{"n_layer": 16, "d_model": 320, "vocab_size": 16384, "rope_base": 100000.0, "attn_scale": 0.125, "init": "orth", "init_std_o": 0.0, "lr": 0.00127, "grad_clip": 1.0, "schedule": "wsd", "batch_tokens": 65536, "steps": 8344}
MLP neurons of a small language model. Each row is named by its layer, matrix (gate and up: input weights) and neuron, and shows model dimensions 112-207. Each number is 50 + 10 x the weight over its row's rms, rounded and kept within 0 to 99. A neuron's up and down rows have the sign that makes its largest values positive.
Before each neuron's rows, "fires in" lists the words (lower case) most often at its 100 highest values on Wikipedia text that the model never trained on. A number after a token or word is its count.

fires in: "he" 97
L3.gate522:45 56 37 49 52 47 48 44 55 54 79 47 51 46 48 67 35 46 39 58 54 33 54 38 54 40 52 49 41 62 57 53 55 39 55 52 36 62 43 27 64 50 56 49 33 65 44 51 67 67 47 42 51 43 67 42 37 31 60 55 62 46 31 52 29 40 46 49 58 50 40 43 51 65 58 47 42 44 38 32 45 49 44 47 48 45 49 49 63 48 56 50 56 61 59 46
L3.up522:58 57 50 44 54 61 58 55 52 53 44 48 67 51 54 40 44 44 57 36 56 45 59 39 48 46 58 54 47 31 35 43 53 19 63 37 46 59 64 54 66 57 46 45 56 60 31 50 54 45 66 48 44 48 49 59 47 49 55 52 50 49 42 52 59 51 51 64 73 46 37 55 44 38 45 41 32 52 39 49 56 30 45 50 32 36 25 45 40 48 36 43 48 68 44 43

fires in: "by" 42, "as" 9, "in" 9, "through" 8, "with" 8, "when" 4
L3.gate348:58 57 45 58 58 42 56 49 60 24 57 46 57 59 54 65 41 58 44 66 46 61 46 53 41 58 45 51 35 41 44 66 54 37 51 55 40 58 57 34 51 32 54 66 33 51 52 49 47 69 27 40 48 41 43 45 52 39 53 40 57 50 66 64 34 55 44 62 60 53 63 49 53 47 52 68 42 33 69 51 60 52 55 50 43 66 66 72 49 33 57 58 59 45 32 51
L3.up348:30 53 47 57 58 51 53 48 44 39 48 53 42 45 60 62 50 51 60 28 58 59 61 50 38 50 59 44 61 44 41 43 54 35 34 42 46 52 50 46 56 44 49 65 52 39 40 66 48 40 51 45 42 54 31 63 46 37 51 49 49 46 77 62 59 60 57 65 44 70 46 48 77 51 61 48 37 41 51 43 53 34 42 46 70 55 37 59 44 51 45 73 45 37 57 30

fires in: "for" 21, "best" 20, "outstanding" 9, "a" 5, "miniseries" 5, "casting" 4
L10.gate490:47 48 48 47 55 40 55 59 29 62 67 47 60 49 55 49 50 58 51 46 48 64 35 49 52 52 57 51 45 51 37 73 51 39 40 43 59 58 54 54 59 40 54 49 59 53 38 57 36 48 53 50 42 36 54 57 48 43 42 75 44 53 62 48 45 42 50 61 58 49 35 65 26 36 54 52 32 52 42 44 57 47 48 30 67 63 64 72 62 42 51 52 44 33 65 57
L10.up490:55 54 47 68 53 43 50 63 41 72 63 50 65 60 62 35 39 63 56 44 54 55 29 51 53 54 53 44 56 49 32 63 41 39 43 40 39 53 67 67 68 49 47 75 54 52 31 61 39 50 57 66 54 39 57 65 49 37 38 62 47 39 69 52 48 40 66 61 53 66 38 44 55 40 52 51 57 62 37 57 58 47 37 38 55 38 59 66 51 53 36 41 45 42 44 52

fires in: "up" 33, "out" 20, "than" 18, "down" 10, "as" 8
L3.gate594:71 45 36 53 57 41 42 44 68 31 47 46 58 54 48 60 48 46 38 59 45 49 49 45 30 66 37 53 60 46 62 37 50 44 63 56 53 78 33 49 63 41 60 67 46 45 34 61 39 48 46 55 35 68 48 59 67 43 48 46 37 49 45 44 60 42 38 54 37 32 38 64 45 64 46 50 40 45 44 47 62 48 69 55 47 66 43 67 56 42 47 66 51 50 47 48
L3.up594:57 57 56 64 56 61 45 35 52 48 46 40 56 71 58 56 36 49 48 67 49 55 64 55 55 49 46 45 66 46 57 32 43 46 64 50 51 61 36 49 48 43 50 62 53 52 56 40 36 56 32 50 53 58 30 58 64 29 24 48 48 60 56 52 57 49 47 37 43 53 52 64 50 63 68 50 42 50 60 45 55 63 63 62 67 69 53 55 39 40 56 60 51 59 49 60

fires in: "along" 19, "on" 15, "against" 13, "around" 13
L4.gate524:69 53 68 52 53 70 40 56 59 55 59 37 34 63 53 67 34 51 47 41 51 46 39 44 45 56 35 57 34 45 46 48 44 39 47 43 43 74 59 62 33 29 63 50 48 39 52 50 52 34 38 52 50 47 71 38 43 29 55 49 38 36 55 60 74 50 48 48 50 42 39 38 55 51 49 48 51 53 55 51 50 29 49 57 43 64 59 56 46 49 65 42 70 51 27 46
L4.up524:54 65 55 40 47 66 88 45 36 48 46 43 49 33 34 54 52 48 46 51 42 47 66 53 42 74 35 57 45 57 50 45 56 40 45 60 44 46 52 35 49 40 33 58 50 56 70 58 50 44 37 50 54 30 49 33 48 55 54 74 49 56 46 51 65 42 40 53 46 71 31 55 39 54 53 39 34 66 54 44 58 35 40 42 55 56 49 48 49 36 79 46 47 52 38 60

fires in: "became" 28, "become" 16, "is" 15, "was" 11, "african" 7
L4.gate363:59 52 60 53 54 60 52 56 50 44 63 44 52 56 68 59 58 59 58 51 57 40 45 47 45 52 59 56 55 37 63 44 41 51 62 74 48 60 45 54 49 38 57 57 54 54 44 49 35 51 59 49 46 61 52 57 53 37 54 48 53 34 56 48 50 52 41 56 38 50 58 47 60 42 62 53 69 33 33 46 67 50 74 53 53 45 48 60 49 57 52 53 39 57 46 78
L4.up363:52 42 38 38 60 51 52 51 52 49 42 58 49 49 70 66 38 68 46 52 61 50 58 49 48 59 36 62 38 56 45 42 60 63 56 42 41 54 40 63 62 44 42 63 29 52 48 55 43 47 56 46 37 52 52 38 69 54 51 45 61 55 42 58 66 67 51 70 55 44 59 50 78 44 49 57 74 35 61 58 65 55 62 43 42 55 67 64 57 49 50 30 49 52 67 53

fires in: "research" 29, "work" 19, "review" 6
L9.gate472:44 60 49 51 65 42 57 66 44 54 79 39 35 58 33 54 56 68 48 42 45 56 48 65 40 46 45 63 48 60 46 66 46 68 56 45 52 51 70 55 55 48 37 51 33 51 56 42 50 48 52 45 53 57 50 41 45 55 54 56 38 29 41 58 58 36 47 54 56 48 48 53 35 46 75 48 48 47 41 58 51 45 43 51 27 62 53 72 46 54 66 32 43 52 74 51
L9.up472:58 51 54 64 65 49 41 40 62 59 62 34 52 55 31 62 53 54 48 47 42 44 56 65 60 49 45 45 53 46 52 48 59 45 43 42 55 68 62 36 41 58 42 44 44 67 50 51 46 38 57 46 52 59 27 44 64 47 40 42 55 48 41 61 39 49 48 51 54 53 55 35 37 59 45 67 67 39 40 45 56 57 45 40 41 39 68 66 44 68 63 43 36 54 74 63

fires in: "as" 98
L2.gate499:45 50 51 51 47 53 62 23 73 41 58 63 56 55 66 54 57 54 57 57 59 48 50 40 56 62 52 48 47 51 65 50 52 36 49 72 45 53 50 46 47 59 44 64 45 46 47 55 54 62 59 38 34 43 49 39 52 54 46 57 44 67 64 66 46 47 34 40 58 37 49 37 57 77 46 61 59 32 46 51 42 27 36 55 59 51 66 73 39 38 39 58 66 72 41 40
L2.up499:51 56 51 65 41 53 63 49 60 47 61 52 81 48 61 58 47 50 50 59 35 30 47 46 50 41 61 44 45 52 67 53 55 48 51 69 53 64 39 58 43 46 55 52 57 60 32 56 41 53 47 52 36 57 50 46 73 54 48 39 28 53 58 48 56 76 51 51 49 57 29 49 57 63 49 50 67 42 70 53 67 52 50 58 42 50 53 48 47 48 39 64 58 53 56 53

fires in: "years" 31, "year" 18, "days" 10, "months" 8, "week" 6, "hours" 6
L7.gate420:40 57 39 48 55 42 34 40 60 43 72 39 53 36 36 44 37 50 44 50 51 50 36 36 43 52 31 51 50 55 44 46 53 39 35 49 59 63 47 45 47 41 56 49 43 42 35 56 47 40 35 45 41 48 69 54 52 41 56 41 40 30 42 60 64 62 34 56 43 49 42 63 65 41 46 49 33 55 43 42 32 70 69 41 41 65 47 63 60 49 47 45 39 59 54 58
L7.up420:59 61 27 45 41 70 47 49 57 48 42 40 62 42 54 35 45 59 41 38 37 52 51 33 43 46 44 51 46 39 50 34 58 43 59 53 43 56 51 55 54 58 40 47 51 38 41 56 59 50 44 54 37 63 52 34 56 32 41 43 58 42 46 47 41 65 48 62 44 51 29 33 65 52 54 53 42 38 48 58 32 60 53 58 41 50 48 49 50 64 44 60 32 68 45 63

fires in: "world" 55, "war" 10, "international" 4
L3.gate63:45 37 49 58 48 50 41 43 51 63 54 47 59 40 46 49 37 63 29 53 47 57 15 53 63 48 53 39 62 47 51 47 42 71 53 53 45 62 50 45 39 40 37 61 56 54 57 24 42 41 62 52 51 48 41 49 42 35 55 49 64 49 54 52 47 49 61 49 54 36 39 48 55 50 50 55 47 46 53 47 58 59 56 50 46 58 46 59 54 29 53 53 43 43 71 61
L3.up63:61 55 55 64 45 47 43 54 55 49 40 59 41 36 60 47 39 46 52 47 45 45 45 47 52 54 58 41 53 43 40 48 31 59 52 48 48 38 50 61 49 48 49 52 56 54 51 45 48 57 55 55 30 52 33 54 33 43 47 39 47 53 64 52 50 44 46 49 67 68 45 57 62 66 38 65 57 53 67 52 46 44 55 48 46 76 42 40 24 53 41 47 41 38 45 63

fires in: "between" 45, "on" 11, "from" 4
L4.gate63:42 61 76 64 50 62 46 41 58 41 49 42 54 53 57 53 49 39 58 54 47 54 59 42 55 60 45 48 43 50 43 44 54 49 38 39 41 62 55 62 24 44 54 36 66 41 38 47 41 48 55 43 65 38 49 59 37 43 54 61 45 23 63 45 59 52 34 47 54 39 50 41 62 54 69 53 47 68 52 50 63 37 40 53 49 50 47 54 54 55 58 59 54 44 42 61
L4.up63:66 53 65 55 30 45 67 62 50 59 53 41 52 51 49 58 54 46 38 62 60 56 46 44 74 66 39 58 61 57 39 40 48 56 25 63 62 51 65 61 66 43 49 53 58 35 58 44 46 51 63 53 43 43 65 34 55 47 50 61 53 55 47 37 70 31 43 51 60 46 60 60 42 53 64 47 55 41 50 52 38 35 45 30 40 54 58 55 49 52 50 35 26 48 48 49

fires in: "being" 30, "as" 24, "top" 5
L4.gate320:70 45 49 51 46 37 44 69 48 43 60 54 68 53 45 47 39 62 58 51 53 51 53 71 38 49 53 41 44 66 81 52 48 44 56 40 54 59 49 39 66 59 36 57 66 47 57 45 38 61 44 54 50 53 41 35 64 65 44 44 35 56 45 52 59 43 45 69 38 41 46 29 42 67 53 55 51 47 52 52 48 31 61 58 52 40 49 65 39 47 57 62 40 60 56 38
L4.up320:53 53 50 48 63 44 52 48 68 70 57 52 65 55 43 48 47 50 46 66 44 41 38 53 56 55 62 50 55 42 48 50 47 44 46 56 32 40 44 50 48 50 52 58 60 47 39 65 51 52 46 63 47 48 54 59 58 45 34 47 49 47 38 51 59 51 63 41 39 44 47 39 61 46 40 42 69 34 43 43 66 55 53 63 47 27 50 45 48 61 67 60 43 56 49 63

fires in: "research" 42, "information" 4, "data" 4, "decision" 4
L9.gate50:53 56 59 40 56 67 56 73 56 46 58 54 41 65 41 70 50 55 45 51 54 48 59 45 43 65 44 58 59 60 39 43 43 70 35 65 45 49 47 36 39 45 46 54 44 57 63 44 43 70 41 28 46 46 49 44 45 43 58 55 35 55 59 47 56 35 41 55 56 38 25 56 45 57 70 45 39 35 45 50 58 46 44 47 47 28 54 51 57 40 56 41 41 40 69 60
L9.up50:61 51 66 54 49 66 50 60 50 47 44 47 58 60 31 63 59 64 31 55 64 79 41 52 55 50 60 54 51 53 51 26 56 58 55 61 49 54 47 56 42 47 47 51 53 63 55 55 63 47 40 42 64 54 49 39 55 44 49 34 39 54 52 48 41 38 44 37 40 53 31 45 53 62 54 55 67 47 44 54 41 51 31 57 51 41 61 62 49 60 54 31 50 53 48 62

fires in: "to" 24, "and" 8, "or" 7, "orange" 5, "for" 5, "sphedanolestes" 4
L11.gate333:54 51 34 44 62 52 34 53 40 39 53 37 41 54 43 66 62 55 54 50 32 46 66 48 42 63 42 50 31 48 51 50 52 43 48 44 60 28 42 64 53 44 65 46 44 47 50 44 49 68 53 49 25 61 51 50 35 48 66 52 45 56 55 58 72 40 49 60 56 31 70 47 49 58 49 49 56 51 41 49 54 61 53 38 39 61 51 62 64 52 43 65 50 41 35 46
L11.up333:32 59 35 49 59 46 43 62 54 55 46 57 63 33 52 49 61 56 65 31 49 33 45 70 33 58 44 52 48 55 42 36 61 52 45 49 60 47 47 48 50 29 37 60 64 53 58 61 74 55 49 22 51 56 41 45 62 69 39 47 40 54 62 48 43 37 53 50 56 29 40 54 59 50 43 50 56 63 55 50 50 37 50 56 58 37 45 67 47 25 51 53 58 39 62 48

fires in: "he" 60, "appointed" 9, "vice" 4
L3.gate6:44 57 31 33 44 28 40 50 65 53 49 49 54 62 47 45 54 51 34 56 56 53 51 55 42 54 31 55 44 43 53 67 64 49 66 38 43 48 69 30 58 59 54 40 52 53 36 41 44 68 50 49 62 51 71 43 56 51 69 57 57 49 37 48 44 32 43 57 72 51 25 52 43 53 44 44 39 31 51 42 48 44 47 29 47 53 37 55 50 33 36 48 42 52 25 55
L3.up6:45 46 40 64 44 47 51 54 32 60 49 44 50 36 58 53 54 63 57 51 48 69 59 74 57 58 50 44 72 63 55 58 50 36 58 40 30 53 37 42 70 39 35 50 34 52 40 40 43 61 54 53 52 56 56 43 60 56 62 49 51 50 32 40 51 42 57 53 39 40 44 49 33 46 52 52 60 55 49 53 60 56 61 54 54 51 63 53 68 62 54 45 61 57 54 47

fires in: "they" 39, "he" 27, "andrzej" 6
L2.gate84:46 66 49 59 54 29 55 37 49 53 69 55 54 52 45 61 42 56 43 46 50 55 71 49 36 46 56 41 42 53 44 56 65 30 25 55 36 69 64 26 59 37 43 60 49 58 52 41 45 48 39 45 38 54 63 41 42 34 47 46 58 33 61 74 57 69 59 58 64 42 39 54 67 52 55 45 53 54 48 38 42 63 72 57 44 44 37 64 52 66 46 60 71 37 58 62
L2.up84:64 46 55 63 46 66 59 47 50 51 51 58 36 51 58 34 41 46 40 35 54 45 54 43 38 55 58 39 50 48 31 53 45 59 68 63 60 61 47 38 61 72 47 49 43 54 51 45 43 41 63 44 59 47 57 78 50 55 57 66 52 49 64 51 55 52 63 52 42 53 42 48 52 46 44 63 51 35 45 60 52 57 44 74 58 74 52 47 48 42 47 53 36 51 60 68

fires in: "was" 34, "a" 10, "not" 7
L11.gate81:51 50 46 52 61 68 57 45 52 59 62 44 56 41 56 50 30 40 58 46 38 48 52 39 38 59 55 40 59 41 26 36 67 69 66 52 37 48 56 64 58 40 53 46 51 50 41 63 45 50 56 63 50 52 57 54 51 44 39 45 53 45 58 46 42 53 64 63 63 56 60 38 58 40 52 24 52 24 48 42 39 33 49 32 40 43 61 53 57 42 31 45 42 44 39 57
L11.up81:62 35 36 49 48 52 57 48 34 49 56 49 65 52 39 37 28 52 51 47 51 65 56 48 36 43 32 39 46 46 48 42 55 53 37 68 50 53 57 59 65 46 24 53 67 58 45 59 51 56 66 57 43 36 50 46 56 39 42 48 67 53 54 61 48 50 52 52 56 64 50 55 58 48 40 55 53 33 62 47 48 56 44 53 49 49 62 35 54 60 27 47 41 54 42 39

fires in: "world" 41, "s" 7, "general" 6, "championships" 5
L8.gate94:58 57 61 53 44 62 59 43 45 56 50 35 55 55 55 41 59 66 64 76 45 58 38 35 39 45 49 46 62 60 55 39 57 49 50 40 47 61 34 49 48 49 58 53 53 49 40 31 60 43 56 41 39 63 51 44 52 27 49 46 46 61 53 46 45 35 30 57 52 27 43 41 53 53 45 63 54 39 52 41 54 36 44 50 36 64 52 43 55 40 43 36 56 48 51 56
L8.up94:56 54 65 57 60 54 39 36 48 47 65 45 47 50 52 47 56 50 37 44 33 38 39 53 43 62 55 41 57 67 38 51 55 51 41 33 50 54 68 68 64 49 56 48 58 55 61 41 56 60 47 68 47 39 50 56 40 26 47 47 37 51 65 49 37 49 52 55 60 55 51 40 61 42 57 52 52 43 58 45 63 43 42 39 49 50 55 37 50 62 43 54 41 32 61 64

fires in: "to" 26, "for" 26, "after" 12, "award" 6
L10.gate46:33 33 51 54 57 58 43 61 40 35 53 15 61 36 56 42 56 69 48 64 57 63 56 51 55 47 63 56 41 52 39 53 48 53 37 41 39 57 39 59 55 39 70 61 57 42 43 45 53 46 59 36 55 46 51 59 45 50 57 83 57 48 48 42 60 59 36 48 46 54 43 49 64 63 26 33 26 52 51 57 43 53 48 26 62 62 40 62 53 41 41 48 53 43 51 57
L10.up46:66 48 53 33 38 50 48 44 39 53 62 50 40 52 39 49 61 51 30 55 60 48 69 33 55 45 42 66 38 61 60 57 54 70 54 41 47 49 46 54 47 62 34 46 63 77 43 62 52 55 58 32 44 31 41 50 41 40 64 48 43 48 57 62 47 76 49 49 64 48 59 56 59 58 58 49 37 54 51 48 43 59 47 33 47 47 40 66 39 40 63 48 57 53 45 52

fires in: "is" 45, "was" 5, "are" 4, "begins" 4
L9.gate204:55 53 50 51 37 72 41 51 58 48 30 51 44 47 65 48 55 59 43 52 45 47 60 40 46 54 61 59 62 46 56 54 67 36 40 43 45 40 53 51 41 41 32 48 61 50 59 47 48 41 40 41 53 56 43 44 48 56 41 49 65 40 67 60 57 54 49 50 49 50 52 55 54 54 66 64 68 58 48 54 47 49 50 50 41 59 56 61 48 32 36 47 46 53 48 46
L9.up204:50 51 54 47 63 63 48 36 62 41 45 62 58 53 52 53 64 62 46 72 57 35 42 29 49 74 23 71 51 60 49 39 45 57 47 46 52 53 50 39 46 43 49 48 46 35 43 48 41 44 45 63 33 74 74 32 49 52 52 50 54 38 47 48 51 47 48 54 55 42 41 56 60 45 51 50 48 58 44 54 40 31 69 41 32 48 63 51 56 44 48 33 47 59 56 56

fires in: "as" 62, "with" 13, "on" 13, "in" 8
L3.gate326:60 49 56 50 51 28 57 37 47 42 58 51 46 48 57 51 45 56 50 40 42 51 44 58 56 76 49 49 64 40 63 72 42 46 57 34 40 47 48 55 51 32 51 54 44 33 40 32 41 50 47 55 44 55 51 62 50 56 43 50 52 38 65 66 44 43 49 62 59 59 47 50 45 51 52 51 46 56 47 55 53 45 56 56 54 64 51 56 49 52 54 54 57 54 48 57
L3.up326:52 65 47 57 53 44 61 39 38 33 40 49 57 50 39 25 47 51 67 34 54 47 69 59 47 48 54 26 41 60 36 59 65 45 72 48 62 42 60 51 42 32 43 39 54 50 46 43 41 41 39 75 51 55 50 60 47 49 43 53 44 72 55 58 50 34 45 59 54 58 50 67 32 52 50 58 48 62 61 52 56 56 48 57 63 55 47 50 46 58 54 59 36 51 54 51

fires in: "as" 50, "chief" 5, "in" 4
L10.gate423:51 56 37 41 36 50 72 34 59 50 41 56 44 49 63 61 48 53 49 42 35 58 61 42 54 40 44 46 41 49 52 31 48 55 50 45 48 41 53 40 73 37 57 58 42 45 52 55 54 56 35 51 50 50 57 28 38 56 29 53 32 44 55 63 62 42 31 57 55 35 56 37 42 35 43 48 67 50 18 59 43 52 50 52 49 55 36 52 46 57 59 69 39 50 61 43
L10.up423:52 26 47 37 53 60 45 46 48 44 52 45 52 58 44 52 44 54 34 44 51 45 46 38 73 44 34 59 60 36 46 46 39 33 53 56 49 43 51 31 53 45 70 57 47 45 50 66 53 55 53 29 69 38 26 60 57 42 36 48 43 42 25 54 48 56 45 44 60 63 46 51 63 57 62 52 49 53 43 56 49 40 45 59 60 30 64 53 58 41 64 43 56 62 49 50

fires in: "years" 27, "year" 19, "months" 8, "number" 7, "days" 6, "week" 5
L3.gate629:49 31 49 69 48 44 39 55 64 29 68 46 55 55 69 47 39 48 56 57 63 44 52 43 53 59 45 36 47 50 42 64 53 60 58 25 42 55 50 40 51 47 45 44 40 56 44 51 52 59 52 63 34 61 61 48 53 39 30 47 59 47 36 56 44 54 50 73 49 46 51 56 61 59 62 53 41 37 59 55 50 46 40 52 37 56 46 43 56 58 35 63 49 50 43 50
L3.up629:47 63 52 56 42 53 35 46 59 50 39 46 46 51 57 38 38 41 41 48 23 62 56 44 61 48 63 39 44 27 42 66 57 46 34 56 48 55 41 55 48 57 52 51 63 41 52 48 53 55 51 34 47 50 50 46 51 48 62 52 39 47 58 52 63 50 64 54 40 81 52 58 60 56 63 62 49 21 56 59 51 56 42 59 61 32 42 53 35 46 53 61 37 62 57 57

fires in: "he" 20, "him" 17, "himself" 9, "rest" 5, "tikva" 4
L5.gate113:68 37 63 42 57 43 46 59 46 49 53 54 76 54 55 64 60 54 36 43 47 54 47 48 41 43 49 52 55 49 59 52 56 37 48 55 35 48 48 40 35 66 34 49 38 48 38 47 67 45 69 43 46 47 65 35 33 37 50 51 38 51 70 53 40 53 43 57 70 49 45 30 39 56 57 55 54 26 47 46 45 79 38 52 47 63 64 54 61 64 44 40 31 50 48 50
L5.up113:38 57 58 49 60 65 56 60 46 68 38 43 63 55 53 49 58 40 51 35 46 65 40 40 62 53 54 51 46 53 57 43 34 51 57 40 45 71 68 51 60 47 55 30 76 53 32 64 28 45 73 49 33 47 67 40 50 48 49 42 43 45 48 44 67 40 50 71 46 39 31 57 68 41 46 33 47 33 58 47 51 38 38 56 39 55 55 42 58 44 44 35 48 53 59 46

fires in: "of" 46, "from" 6, "for" 6, "to" 5
L2.gate436:44 51 52 51 52 63 40 52 45 36 55 56 53 63 66 59 47 57 59 46 34 49 57 49 53 52 45 34 40 56 55 34 41 63 52 54 59 62 45 63 55 41 63 66 52 51 52 44 52 58 52 42 28 61 30 49 43 39 60 64 36 37 57 35 84 46 43 53 58 45 53 61 59 41 44 46 63 51 72 37 53 68 47 43 54 60 60 69 65 57 52 52 47 44 46 65
L2.up436:62 51 41 72 36 50 70 56 37 57 58 54 40 59 51 52 62 50 49 49 40 66 37 56 50 57 33 62 36 29 54 41 49 57 43 53 66 63 40 57 50 72 37 54 51 61 45 70 35 61 67 25 56 40 51 71 60 43 43 57 69 63 48 46 49 54 43 52 43 45 55 66 59 67 60 49 55 80 35 46 54 54 43 45 70 51 52 54 42 53 49 52 58 33 55 59

fires in: "s" 52, "their" 6, "states" 5, "its" 4, "pts" 4
L4.gate598:40 45 39 43 49 52 56 39 50 50 57 56 68 42 55 57 41 46 46 57 49 61 60 51 64 53 43 65 56 44 45 35 39 45 36 61 62 56 43 50 71 32 67 68 48 54 42 47 57 54 50 68 35 40 52 63 68 56 56 58 57 40 65 58 61 47 36 70 40 46 56 46 68 40 43 43 58 51 45 32 63 59 44 44 46 67 53 55 47 51 43 53 40 54 61 53
L4.up598:39 49 56 52 59 52 26 51 58 58 56 36 53 34 58 57 55 41 42 62 65 63 50 55 60 54 34 57 42 64 33 43 77 48 35 43 47 48 41 51 55 56 39 47 48 63 48 59 60 46 49 57 45 69 37 34 56 27 36 65 48 62 51 52 45 55 58 50 53 43 49 41 55 57 58 64 50 42 72 57 57 42 48 44 54 66 57 63 51 30 51 63 35 51 47 56

fires in: "that" 28, "round" 11, "season" 9, "of" 6, "length" 4
L3.gate137:29 50 49 70 37 46 56 48 57 47 55 51 57 64 55 65 71 56 49 59 49 28 52 45 38 45 56 66 57 48 58 57 43 56 49 42 55 50 53 56 52 49 55 51 27 60 31 46 65 46 41 31 43 38 66 47 47 41 73 49 50 44 45 30 66 44 15 59 51 53 52 62 59 37 48 62 34 53 47 44 36 39 52 52 51 47 39 45 59 45 32 50 60 57 49 63
L3.up137:61 42 70 54 50 56 45 47 54 51 74 52 58 31 44 66 49 41 36 63 47 42 54 53 50 46 47 40 35 65 65 51 53 53 46 38 26 43 54 69 37 47 49 43 39 37 55 47 59 34 60 55 53 35 43 32 46 62 54 60 43 45 49 38 34 51 48 37 59 58 48 54 62 54 40 57 50 51 52 51 57 41 43 47 39 55 44 50 43 43 42 37 34 61 49 41

fires in: "he" 52, "she" 11, "i" 6
L4.gate578:41 49 64 47 50 51 62 48 49 41 54 47 59 35 57 67 29 51 38 47 70 47 53 62 63 56 26 48 56 48 54 47 45 32 45 38 61 59 44 32 52 53 55 53 42 53 48 58 32 40 62 47 60 67 53 58 45 29 37 58 61 33 41 59 50 56 54 51 48 63 22 62 51 66 37 56 38 43 50 36 44 62 41 35 37 73 34 47 61 52 49 55 48 45 40 49
L4.up578:45 48 45 68 48 45 75 47 40 57 50 54 60 40 58 55 60 42 42 32 68 45 38 61 49 48 44 45 69 58 58 51 47 39 48 50 47 49 41 43 62 44 44 35 41 43 55 51 46 53 47 42 36 55 47 56 51 53 52 49 61 60 32 47 39 25 46 59 66 47 44 42 56 50 32 48 44 52 32 37 66 39 51 66 36 51 48 67 61 43 50 45 49 51 35 41

fires in: "he" 70, "she" 6
L4.gate143:59 59 45 47 58 41 56 55 34 67 81 41 50 53 66 55 58 40 39 48 55 58 59 70 63 38 50 59 42 40 69 54 52 49 54 54 25 43 53 43 56 62 43 49 36 41 41 47 37 43 48 56 50 53 49 63 58 43 58 46 50 59 38 44 55 43 57 58 68 46 42 42 48 34 33 43 33 28 28 30 42 51 50 38 42 49 34 31 43 64 47 62 37 61 48 59
L4.up143:61 58 57 61 56 65 40 39 52 69 64 55 45 51 58 52 62 46 50 60 37 63 48 61 77 64 48 61 34 46 45 53 48 34 53 53 41 47 42 41 57 55 60 53 47 50 41 45 58 56 52 56 63 49 62 54 37 50 52 35 52 47 42 52 43 50 67 52 59 51 25 42 60 43 49 42 51 50 42 50 69 52 53 57 53 61 45 30 61 61 49 63 51 50 36 61

fires in: "including" 35, "while" 11, "rather" 9, "except" 5, "particularly" 5, "especially" 4
L3.gate60:46 56 52 52 69 50 43 38 44 49 52 59 72 54 65 49 27 48 36 57 47 52 48 54 52 52 67 62 53 53 52 61 43 43 37 51 74 45 48 44 45 40 59 56 57 59 63 31 51 52 49 53 39 59 58 61 57 57 21 48 47 69 52 40 52 47 38 67 42 53 35 63 40 39 45 55 54 52 40 26 61 53 68 63 54 68 43 45 53 51 62 50 64 54 50 45
L3.up60:64 52 35 59 59 56 45 60 56 42 65 38 60 55 53 41 39 49 44 53 60 54 34 39 35 36 43 50 51 49 58 52 35 41 35 52 46 41 52 45 50 27 55 56 58 61 67 41 50 55 48 52 46 55 60 56 55 51 33 52 57 66 54 49 42 52 40 67 48 52 43 55 39 50 43 53 63 56 50 41 45 30 58 73 50 46 56 63 48 48 54 42 46 42 41 45

fires in: "career" 16, "began" 11, "finished" 11, "was" 10, "games" 6, "stadium" 4
L9.gate628:46 57 49 49 42 56 46 54 61 67 75 35 54 35 40 62 45 47 43 66 41 43 52 44 40 56 55 52 68 45 56 51 63 72 44 54 47 56 54 43 33 45 42 55 48 47 50 44 55 59 48 66 44 49 51 44 37 46 45 63 40 36 49 44 48 54 57 48 53 49 66 74 63 56 36 34 62 51 55 43 30 48 49 51 53 52 43 53 56 43 40 51 50 50 65 41
L9.up628:64 51 51 66 44 46 56 42 59 66 53 37 66 50 57 54 20 45 52 49 51 46 56 35 61 42 73 31 68 28 60 62 58 43 49 54 29 55 52 43 45 44 42 46 51 55 53 54 78 56 40 55 57 52 49 47 50 57 49 55 46 42 64 44 50 25 55 57 36 46 63 59 70 62 46 45 55 51 54 51 51 45 39 64 49 70 59 49 41 65 43 49 45 51 59 46

fires in: "as" 91
L3.gate122:54 63 41 59 44 52 56 42 47 40 52 60 51 53 70 50 58 51 43 50 36 37 57 39 55 50 15 59 51 44 52 35 70 43 62 51 42 63 30 49 67 45 49 50 50 48 60 48 58 71 48 45 53 48 44 50 65 46 60 35 46 48 66 62 44 34 41 50 42 51 50 47 51 58 49 48 52 40 43 51 49 33 50 60 61 47 50 67 45 69 54 53 62 51 67 50
L3.up122:42 57 51 47 59 46 55 48 56 50 42 51 61 44 56 43 45 54 55 55 52 32 46 34 41 56 29 39 65 33 45 48 58 46 57 51 39 50 42 49 62 44 55 56 58 61 54 55 33 57 40 51 28 56 42 67 38 53 52 63 28 49 50 52 53 63 46 34 50 47 43 51 54 45 45 54 65 42 57 52 56 50 68 60 74 49 44 53 59 54 55 42 52 37 52 43